Part of a small language model's weights: rotary positions.
MLP neurons of a small language model. Each row is named by its layer, matrix (down: output weights) and neuron, and shows model dimensions 272-399. Each number is 50 + 10 x the weight over its row's rms, rounded and kept within 0 to 99.
After each neuron's rows, "raises" lists the tokens whose logits its output raises most directly, leaving later layers aside.

L9.down1978:62 54 37 37 39 41 40 53 50 34 64 63 42 36 55 52 39 48 39 55 61 57 48 45 39 41 51 49 51 50 43 53 55 57 54 66 38 52 47 54 46 59 58 43 31 54 62 31 50 48 67 53 45 45 69 38 41 47 33 47 59 60 37 51 41 43 57 22 44 55 62 54 45 29 77 32 60 36 45 33 49 58 48 54 66 67 41 54 70 64 52 62 50 41 51 53 55 57 62 55 37 60 52 60 46 57 45 38 49 46 44 58 40 53 49 51 51 66 58 52 65 63 50 47 64 47 56 54
raises: ").", ").\n\n", ")", "),", ".)"

L9.down1229:51 40 31 58 34 51 57 54 45 71 63 59 55 61 50 44 67 42 47 49 52 52 61 58 57 59 50 47 54 71 42 64 58 41 45 44 53 51 43 49 47 51 56 43 46 43 52 63 42 50 47 44 54 46 54 55 44 45 51 56 57 59 68 54 56 49 57 63 53 38 60 53 31 51 64 35 47 63 49 46 53 47 48 41 34 45 38 50 39 43 40 55 52 56 42 44 46 58 46 52 60 40 27 54 52 30 39 64 54 56 52 58 48 55 43 68 59 71 45 49 39 57 40 34 53 51 50 30
raises: "ium", "id", "ui", "ises", "ris"

L9.down564:63 48 64 54 36 48 37 31 59 54 60 47 38 47 66 52 59 62 55 32 63 58 55 51 45 43 52 55 50 40 41 52 66 49 54 64 48 52 49 37 49 64 59 43 50 60 55 41 42 56 44 58 46 51 37 60 48 25 60 42 61 59 50 62 31 45 49 51 46 44 56 34 48 49 40 46 36 33 42 46 57 65 54 31 64 55 50 60 57 43 54 40 37 37 56 56 66 57 43 52 47 40 50 60 29 62 44 51 56 62 53 49 41 40 59 64 50 46 57 57 39 59 56 39 73 46 46 39
raises: "ered", "med", "ed", "aged", "ically"

L9.down9:42 40 38 51 49 52 49 46 46 47 34 31 43 53 49 51 55 42 56 28 54 54 41 53 60 69 46 49 40 36 44 54 50 59 72 48 51 65 59 66 30 43 43 41 46 56 39 50 57 52 52 55 51 67 71 49 56 45 55 29 77 54 59 62 40 49 55 59 63 48 33 67 46 39 30 43 44 52 58 60 33 54 46 42 69 28 51 35 56 54 47 70 45 52 51 54 56 50 65 59 50 49 59 59 50 52 36 46 39 44 55 60 44 59 56 57 41 53 72 51 59 37 44 67 56 44 40 59
raises: " these", " the", " this", " those", "ged"

L9.down1340:45 47 59 55 57 48 45 38 28 45 24 60 29 45 45 48 41 50 60 53 36 33 50 56 64 55 51 31 49 46 36 37 46 36 57 70 49 44 57 65 21 58 42 33 49 45 53 42 42 62 48 59 65 55 52 47 49 58 39 40 44 38 63 58 55 36 49 48 36 53 42 54 67 54 42 41 43 55 57 52 47 52 48 42 59 51 55 51 52 35 49 58 58 59 42 43 50 45 54 61 35 23 52 49 49 57 33 46 49 35 10 37 62 53 52 50 52 61 41 73 44 41 51 64 45 46 50 48
raises: " the", " its", " such", " this", " each"

L9.down1956:48 43 49 64 42 39 52 43 68 47 37 42 47 70 43 48 32 48 55 50 53 44 46 72 38 55 55 47 43 57 49 51 35 43 32 46 63 49 53 46 43 47 59 60 40 49 48 30 66 57 35 42 45 26 54 70 40 52 38 61 68 40 44 41 41 56 46 55 52 36 48 58 41 59 51 54 46 79 43 50 65 46 40 50 64 33 63 51 52 58 63 41 43 49 48 52 45 57 25 49 58 40 63 41 63 36 44 49 57 48 35 65 57 60 36 51 47 40 40 70 48 47 30 42 26 53 54 41
raises: " names", "ones", "ates", "iments", " bands"

L8.down449:53 52 42 56 45 55 41 36 42 25 70 64 55 48 52 43 45 64 58 29 32 55 34 53 65 47 56 42 42 43 37 55 51 60 41 54 37 47 49 55 33 56 51 54 45 51 49 41 60 38 60 59 68 38 67 55 50 55 57 62 54 49 62 64 15 57 49 64 49 60 47 50 44 45 63 56 58 37 52 36 51 46 52 53 73 44 38 64 64 48 55 58 27 47 34 58 48 60 42 43 60 55 56 55 52 74 39 55 56 65 40 37 53 47 53 46 59 60 46 50 73 49 64 31 41 32 54 60
raises: "a", " the", " his", "ek", " its"

L8.down987:35 62 50 49 55 42 24 47 54 47 38 62 52 44 50 40 62 53 68 41 32 29 28 49 60 55 46 56 49 68 55 39 57 44 47 36 49 68 52 45 27 56 57 37 37 50 67 34 51 56 42 52 44 40 45 46 57 45 54 44 59 46 58 37 68 47 46 51 50 39 51 52 47 46 47 42 35 49 55 40 47 67 45 28 52 36 52 69 47 44 71 54 28 62 47 47 53 37 67 49 57 31 39 52 67 56 26 36 30 55 65 43 57 66 64 74 50 53 64 39 52 46 32 57 57 29 42 55
raises: " its", " the", " their", " what", " this"

L8.down1577:43 42 41 50 33 52 55 34 27 50 31 49 41 61 33 47 59 48 55 33 53 56 44 60 44 51 57 51 45 68 60 52 35 44 40 45 55 70 55 55 33 59 65 42 48 59 60 27 64 33 67 50 63 49 52 58 48 63 36 51 54 31 66 53 66 41 52 58 45 37 46 61 50 42 35 39 36 48 70 51 61 49 45 42 68 53 44 53 57 48 58 65 37 51 46 40 55 70 51 48 47 50 55 60 53 65 52 56 41 33 45 57 47 49 58 43 56 61 54 51 64 39 56 66 72 55 23 49
raises: " its", " him", " it", " them", " this"

L8.down1640:52 59 30 50 23 61 58 55 40 54 69 39 46 40 39 50 49 52 53 50 52 53 53 44 50 43 53 46 59 39 56 47 38 41 56 64 51 50 52 59 49 34 61 50 18 66 42 55 50 59 55 48 69 61 53 45 59 63 59 44 36 25 49 62 36 47 73 40 35 49 46 37 48 58 64 57 52 44 43 54 55 36 41 57 59 34 59 49 68 56 58 68 39 54 62 49 46 76 42 38 27 51 44 44 52 46 58 53 54 45 48 45 52 43 48 44 51 50 62 50 49 56 45 67 43 28 40 32
raises: ").\n\n", ").", "osis", " dancers", ").\n"

L8.down755:51 56 60 43 42 64 48 57 49 45 45 45 58 56 51 43 45 51 31 42 54 57 52 59 60 43 43 47 50 53 57 44 54 54 42 43 63 35 43 42 41 43 60 51 31 52 51 38 43 63 64 52 46 67 51 58 59 40 44 52 58 69 50 69 45 53 56 48 59 57 50 52 49 64 51 58 55 57 37 39 61 42 34 39 52 49 48 37 49 46 40 51 71 35 40 57 59 31 38 59 60 46 43 55 22 43 47 72 34 53 40 51 55 39 46 60 43 50 27 63 61 49 57 46 47 60 55 53
raises: ".", " them", " races", ".\"", ","

L8.down1097:65 54 46 59 40 59 56 51 29 59 66 37 30 43 32 50 57 48 43 53 68 51 57 45 67 57 62 49 54 37 46 45 49 38 42 70 46 43 39 51 47 50 57 43 31 48 35 58 48 48 62 50 61 68 48 37 46 42 75 61 47 53 59 57 40 48 44 42 54 67 32 48 49 63 56 48 34 57 47 70 50 47 56 57 46 42 43 42 55 54 42 77 52 58 50 27 58 51 52 51 43 43 47 47 25 42 64 53 50 64 59 53 51 32 52 61 50 47 56 61 56 48 42 61 37 54 71 51
raises: "\").\n\n", "))\n", "°N", ").\n\n", "Gls"

L9.down1525:60 41 58 42 64 49 52 58 42 39 61 63 59 71 36 55 48 48 54 34 51 45 36 45 62 48 66 44 31 47 52 55 38 47 59 43 35 38 56 42 41 64 46 53 62 38 63 44 56 61 67 45 58 70 64 46 50 60 51 39 57 68 60 38 68 40 63 44 61 31 37 45 62 56 57 60 43 53 33 63 56 52 43 53 74 60 52 56 51 39 51 43 53 43 38 55 54 35 51 38 54 65 47 41 30 52 60 47 45 39 58 49 48 52 65 47 36 34 60 50 52 55 45 40 44 44 48 66
raises: "s", " his", " their", " her", " him"

L8.down241:48 49 47 51 37 61 49 45 51 44 52 57 53 47 44 68 60 40 65 39 43 63 40 41 46 47 52 53 46 53 59 57 51 47 44 40 61 74 48 65 32 53 68 56 55 62 80 36 58 38 41 33 50 52 61 62 48 51 54 51 42 48 73 65 51 44 44 44 64 41 41 57 58 54 42 58 39 47 66 39 48 62 50 36 60 56 48 63 41 48 49 82 37 50 42 40 70 43 60 55 54 49 53 48 50 54 48 53 30 50 41 65 45 43 45 65 45 67 49 65 52 61 44 57 54 33 38 34
raises: " him", " them", "ently", " its", " something"

L8.down731:61 54 37 47 57 43 66 46 39 44 51 41 34 46 46 40 34 46 48 39 56 55 38 36 48 45 49 39 47 66 49 42 41 59 54 65 45 50 45 73 66 63 46 69 35 43 72 44 59 64 51 61 58 43 49 56 45 42 35 57 53 55 46 63 58 57 56 41 49 42 46 49 29 53 34 38 45 31 44 53 58 47 40 43 41 49 46 51 57 53 48 62 54 43 59 55 59 44 63 56 56 51 40 61 36 53 65 58 57 36 48 55 59 54 50 50 61 53 56 60 51 49 36 35 33 72 39 41
raises: ",", ")", " sources", " and", "),"

L9.down421:43 45 49 48 47 63 45 37 27 52 56 44 43 56 51 58 44 42 52 47 41 26 35 32 58 47 49 50 60 33 47 41 41 46 46 60 45 34 36 51 48 66 57 58 48 48 54 51 57 53 54 54 36 55 51 48 43 49 25 65 59 52 41 45 37 52 48 56 49 45 53 48 40 45 42 47 53 45 32 58 59 36 36 61 56 63 41 40 62 44 33 50 50 56 59 50 21 34 50 66 55 49 56 42 60 51 54 67 46 52 50 39 46 53 43 48 50 58 46 55 57 70 32 63 61 52 34 56
raises: ".)", ".", ".)\n", "):", " ==\n"

L9.down468:39 50 57 56 31 53 64 39 39 50 54 68 44 41 56 52 33 49 47 60 42 42 45 40 50 55 49 41 48 26 53 38 30 54 45 78 62 29 50 44 55 42 35 46 48 53 44 43 46 60 51 65 58 48 48 47 58 62 33 61 53 55 48 52 50 73 61 53 66 61 37 59 46 50 60 43 57 44 48 55 52 47 39 43 58 54 53 40 66 55 38 72 66 42 62 63 48 58 55 63 45 43 40 52 53 44 53 58 68 43 48 55 49 35 49 52 52 57 46 48 42 55 55 64 45 62 45 67
raises: ");\n", "\").\n\n", "))\n", ".)\n", ").\n\n"

L9.down1980:60 57 21 40 42 40 48 58 42 52 74 36 69 59 53 49 44 47 57 47 45 54 62 34 41 60 37 42 62 61 46 56 40 45 47 53 60 43 46 59 59 43 48 49 36 52 42 43 49 63 41 60 59 54 47 41 52 42 18 52 54 55 63 53 45 50 57 37 26 57 39 35 43 49 56 37 44 57 55 61 58 51 46 60 53 55 49 36 35 54 42 57 49 43 59 63 39 53 45 50 60 36 41 64 60 47 45 55 51 41 29 40 45 35 36 40 54 62 43 64 45 53 50 50 47 54 41 61
raises: "\").\n\n", "):", ").", ").\n\n", ").\n"

L8.down1128:69 55 58 58 48 46 60 59 51 64 50 49 58 39 59 56 50 42 52 49 51 52 43 53 51 53 59 51 56 48 44 63 56 30 63 44 55 47 59 50 42 71 43 49 50 56 44 46 68 62 52 59 49 50 50 44 44 48 47 40 69 60 57 55 56 49 59 52 53 56 40 48 44 49 58 47 35 45 46 54 51 43 44 52 40 52 49 56 64 65 43 46 58 39 47 67 47 50 30 45 58 57 44 49 90 55 44 59 83 55 51 52 43 42 44 51 53 50 61 42 65 55 37 61 40 43 46 52
raises: ".)\n", ").\n", "))\n", ");", ");\n"

L9.down120:51 45 39 60 45 46 46 60 36 56 39 50 43 40 36 45 44 60 42 54 46 27 56 53 47 44 52 46 42 41 46 60 22 50 37 64 49 45 59 62 50 64 40 39 41 33 60 41 52 60 62 63 54 61 70 45 41 65 50 48 51 57 56 55 70 55 58 45 57 52 53 80 51 56 38 46 48 60 44 48 31 53 40 45 62 41 45 47 47 65 43 39 52 42 37 51 55 61 57 50 42 59 53 56 56 61 52 25 57 40 49 54 57 47 55 46 79 32 24 60 19 45 52 46 63 56 57 45
raises: " him", " his", " he", " why", "ub"

L9.down132:68 39 65 55 55 64 42 47 52 39 45 55 59 42 54 39 54 51 41 54 44 51 49 55 56 51 35 47 43 48 31 56 47 34 54 47 63 63 53 55 33 60 32 43 51 53 50 54 60 36 56 57 54 50 61 40 33 41 45 51 66 51 46 44 60 48 48 43 58 58 54 63 60 68 64 65 36 52 56 42 65 65 55 58 40 49 43 55 52 38 59 51 41 34 45 35 40 43 39 51 47 48 61 55 50 50 35 49 72 47 47 43 50 52 58 42 50 29 38 53 60 64 77 63 47 57 35 58
raises: " his", " him", " himself", " their", " her"

L8.down1995:58 52 47 66 45 44 39 43 60 43 47 43 35 48 55 38 48 46 75 38 38 55 46 49 58 55 60 34 26 42 42 66 57 54 46 29 71 55 48 48 36 64 61 44 42 46 65 59 46 48 59 43 52 60 61 55 50 47 63 48 56 48 48 58 60 41 39 40 59 41 57 42 72 48 50 46 54 60 56 33 58 58 66 27 53 49 39 43 50 38 60 54 30 56 37 46 53 46 36 42 51 44 36 53 77 55 52 42 45 58 43 54 52 58 54 63 46 62 46 54 51 31 34 49 65 46 59 65
raises: "etheless", " a", " an", " its", " something"

L9.down857:39 40 57 46 67 73 41 58 46 35 53 46 57 63 52 64 35 60 58 42 57 42 54 38 64 59 52 48 39 53 63 51 63 48 45 40 46 51 43 49 55 60 55 51 48 52 55 25 32 55 55 44 28 50 47 53 43 55 56 29 43 34 42 50 67 65 40 60 60 33 73 39 47 67 60 42 38 42 27 31 57 58 49 41 54 60 56 45 52 41 60 54 45 57 36 59 66 35 52 43 64 50 42 56 55 61 61 41 40 39 45 51 63 62 32 64 79 62 47 41 46 62 58 39 44 57 43 50
raises: " his", " their", " its", " her", " them"

L8.down1161:48 47 53 36 49 67 33 28 35 47 47 36 44 47 49 36 61 62 52 51 47 49 49 56 61 62 59 38 54 64 42 49 44 56 44 29 60 78 59 66 40 60 72 38 35 58 55 43 57 48 45 44 66 52 46 48 48 65 51 50 61 49 62 60 49 60 45 39 48 37 46 50 54 52 47 35 29 52 63 46 52 60 41 28 62 55 58 63 51 41 61 64 26 58 34 52 54 54 59 60 57 44 44 57 58 56 50 45 37 55 48 61 57 59 49 60 54 54 65 53 61 42 55 67 60 52 42 59
raises: " its", " the", " him", " their", " a"

L8.down185:56 54 50 64 37 70 56 47 39 44 46 48 52 33 54 41 49 40 37 58 46 50 49 51 51 49 48 52 37 35 53 53 39 36 66 55 58 43 52 53 47 37 63 50 29 65 55 36 48 46 40 55 67 39 57 38 38 64 53 62 43 47 55 53 50 37 57 45 48 61 56 52 49 31 50 57 48 57 45 46 58 52 47 53 54 35 57 46 51 62 56 64 61 20 61 39 58 40 46 60 47 54 44 51 89 38 43 43 46 63 50 52 54 37 68 57 42 66 67 49 66 56 58 47 54 57 42 46
raises: "\").\n\n", ").", ").\n\n", "etheless", ".),"

L8.down1220:67 39 63 65 34 33 59 34 41 59 55 36 47 51 50 36 61 24 46 68 42 39 37 54 61 75 51 60 41 37 54 55 52 38 42 55 55 49 49 36 72 44 34 68 62 40 57 51 64 76 62 51 51 53 55 64 60 56 45 57 51 87 65 51 59 39 52 48 51 65 43 49 62 63 38 54 43 62 48 52 59 49 49 56 57 56 56 49 46 55 34 47 41 48 48 71 50 51 38 48 48 35 49 49 69 59 65 62 65 53 47 37 52 45 54 52 49 57 52 39 45 50 34 47 71 45 48 37
raises: "|---|---|---|---|---|---|---|\n", ".)\n", "to", "'\n", ";\n"

L9.down1733:49 59 37 39 52 60 48 59 22 44 46 28 43 60 47 52 55 52 43 53 67 52 39 67 45 50 34 36 23 42 52 40 35 44 54 71 42 60 41 67 47 61 50 52 41 46 61 51 49 59 64 49 32 54 48 38 46 61 53 44 53 61 49 59 52 68 58 43 53 52 62 49 74 47 46 28 43 48 26 50 53 38 53 68 56 54 50 40 51 47 49 60 43 40 45 45 61 63 56 52 45 37 43 48 47 55 49 59 52 33 65 56 45 61 56 53 64 72 55 44 55 47 45 36 43 51 57 35
raises: ".", " before", " because", " after", ","

L8.down1015:35 53 58 62 48 60 56 39 63 66 50 35 42 50 55 50 47 65 43 54 44 50 48 61 32 50 66 55 37 45 47 64 54 59 50 48 56 47 50 43 57 60 45 35 55 38 50 42 41 56 56 43 33 40 43 48 61 28 65 48 44 74 57 38 40 53 54 59 37 53 30 53 46 47 60 49 79 54 47 62 53 44 57 72 67 34 36 47 42 54 50 56 60 44 56 57 27 43 41 46 56 73 63 68 79 52 53 58 56 41 46 51 50 41 42 49 59 54 44 48 49 63 61 49 48 45 39 51
raises: "-", "–", " |", " |\n", " Won"

L8.down606:56 52 68 59 34 61 41 49 25 47 52 30 38 33 50 50 56 59 65 22 59 48 36 40 30 48 42 32 55 57 41 39 32 56 38 49 53 56 48 63 24 45 59 53 76 56 59 40 44 68 50 43 55 42 48 39 35 56 56 70 55 33 73 59 25 52 43 54 39 50 44 56 45 46 39 50 32 52 49 38 46 60 54 46 50 34 41 53 59 38 54 59 38 54 44 55 42 48 53 71 54 46 45 55 40 61 42 55 39 45 43 48 33 56 47 46 48 51 35 61 59 35 43 60 55 52 57 58
raises: " another", " nothing", " a", " its", " an"

L8.down947:50 44 51 56 34 62 41 33 37 57 40 40 49 62 50 50 59 67 48 50 47 54 47 56 47 49 55 51 53 60 48 58 55 44 38 24 60 70 52 47 35 60 72 33 63 51 45 40 45 39 59 44 62 43 62 58 53 60 62 49 53 40 57 51 55 53 60 52 53 27 50 61 48 59 30 45 44 41 58 42 44 82 45 58 75 53 48 66 48 35 73 82 41 59 39 46 61 53 61 43 54 49 46 62 61 62 43 47 38 70 42 57 44 51 55 56 41 51 52 46 55 40 60 81 62 49 62 53
raises: " its", " the", " his", " a", " their"

L8.down122:58 30 63 49 67 54 58 47 30 37 45 38 48 45 47 32 55 55 43 38 56 44 39 33 42 65 51 50 47 44 30 55 49 54 44 58 39 42 43 45 40 57 44 67 57 45 40 26 48 55 36 76 53 43 47 58 53 53 59 69 45 76 46 46 38 62 49 57 47 42 44 41 49 45 41 68 51 55 51 65 68 50 46 37 46 66 44 42 40 42 48 49 59 49 57 65 47 42 60 61 46 39 59 57 32 58 53 62 57 46 43 38 66 36 42 62 44 48 39 51 47 52 48 24 43 42 75 39
raises: " =\n\n", " Location", "==\n\n", " ==\n\n", "\n"

L9.down804:43 48 53 59 42 57 36 50 28 60 44 56 43 43 36 46 62 43 46 58 42 37 45 59 64 55 51 44 55 54 54 50 42 60 54 64 64 63 57 49 49 66 31 42 50 34 50 56 37 63 68 52 47 64 60 58 41 50 41 43 55 56 61 44 59 48 59 53 46 48 59 41 24 59 32 59 54 57 53 68 31 47 50 54 51 45 54 44 44 59 77 57 67 49 55 48 53 75 27 55 38 53 68 62 56 46 57 52 48 42 54 54 60 53 49 58 49 43 49 52 46 53 51 61 41 46 61 48
raises: " April", " February", " September", " June", " October"

L9.down1573:55 54 37 58 76 73 50 46 57 47 37 39 54 49 34 54 54 43 51 44 48 59 42 51 51 52 54 47 43 44 49 46 50 37 28 51 64 67 53 65 37 48 64 49 41 61 47 50 55 60 43 48 55 56 51 50 51 51 42 51 45 40 53 48 51 46 37 49 55 46 57 59 40 35 39 49 47 43 52 34 42 52 43 63 65 49 45 54 49 38 50 52 39 53 38 52 62 41 43 56 66 78 50 61 38 70 40 46 51 64 55 49 49 54 32 70 44 70 47 42 71 45 56 51 70 47 43 67
raises: " them", " himself", " copies", " it", " herself"

L8.down1489:57 55 58 57 43 36 46 60 54 58 42 62 59 51 71 50 62 34 41 60 42 44 39 66 55 60 50 50 52 47 36 54 40 30 41 51 67 46 58 47 46 58 48 55 63 64 57 48 60 53 54 63 50 49 41 56 38 58 47 64 50 74 56 56 63 45 68 46 46 49 44 53 59 56 41 42 36 44 46 58 63 48 33 60 55 50 49 55 54 47 37 50 54 53 41 63 36 46 52 45 58 61 44 51 96 35 52 46 69 62 55 37 44 35 62 48 45 57 70 38 50 41 54 58 52 53 40 50
raises: ".)\n", ").\n", "))\n", ")\n\n", ")\n"

L9.down1827:57 54 67 43 68 39 41 45 54 68 54 41 61 43 42 51 62 54 48 44 61 53 53 53 59 34 37 38 60 58 47 43 71 54 47 58 52 54 59 43 45 46 48 49 56 56 50 63 35 32 54 81 48 41 47 51 62 54 39 70 60 51 44 39 50 45 55 48 53 44 52 49 40 36 44 68 57 21 57 43 59 44 49 55 60 75 56 67 51 62 51 38 32 58 41 53 55 29 33 45 57 54 54 54 20 39 54 58 68 68 45 54 39 32 52 44 45 42 57 39 55 52 61 55 63 63 27 43
raises: " of", "ed", "ically", "ong", "ian"

L8.down380:61 56 49 57 55 26 44 46 49 57 46 59 42 47 54 45 49 54 56 48 37 40 48 60 55 59 70 67 41 37 45 74 53 49 43 50 70 49 68 34 51 56 43 48 55 51 51 43 44 64 52 64 42 61 60 58 66 57 42 66 59 78 58 52 64 41 54 57 56 57 47 65 38 53 35 68 32 46 47 49 56 57 45 37 33 50 55 52 65 62 39 44 41 49 48 55 41 40 49 47 50 56 49 66 67 56 54 59 65 66 50 36 37 32 49 51 47 64 56 38 50 41 30 49 55 54 41 61
raises: ".)\n", "|---|---|---|---|---|---|---|\n", "})\n", "\"\n", "))\n"

L8.down2043:43 52 56 37 32 65 44 32 32 47 66 32 34 52 38 43 61 50 49 46 41 44 34 58 54 60 65 52 58 44 53 42 36 54 46 27 54 69 47 46 31 50 67 43 36 44 46 43 34 64 58 30 52 53 50 43 57 49 59 47 52 56 63 54 34 60 38 57 57 66 44 50 57 42 47 52 33 50 56 56 40 57 59 44 65 43 35 46 53 58 63 60 35 63 28 64 49 46 55 66 60 44 56 59 49 70 53 49 41 48 40 56 52 54 33 68 59 47 46 63 46 46 63 55 67 47 39 67
raises: " the", " either", " each", " a", " what"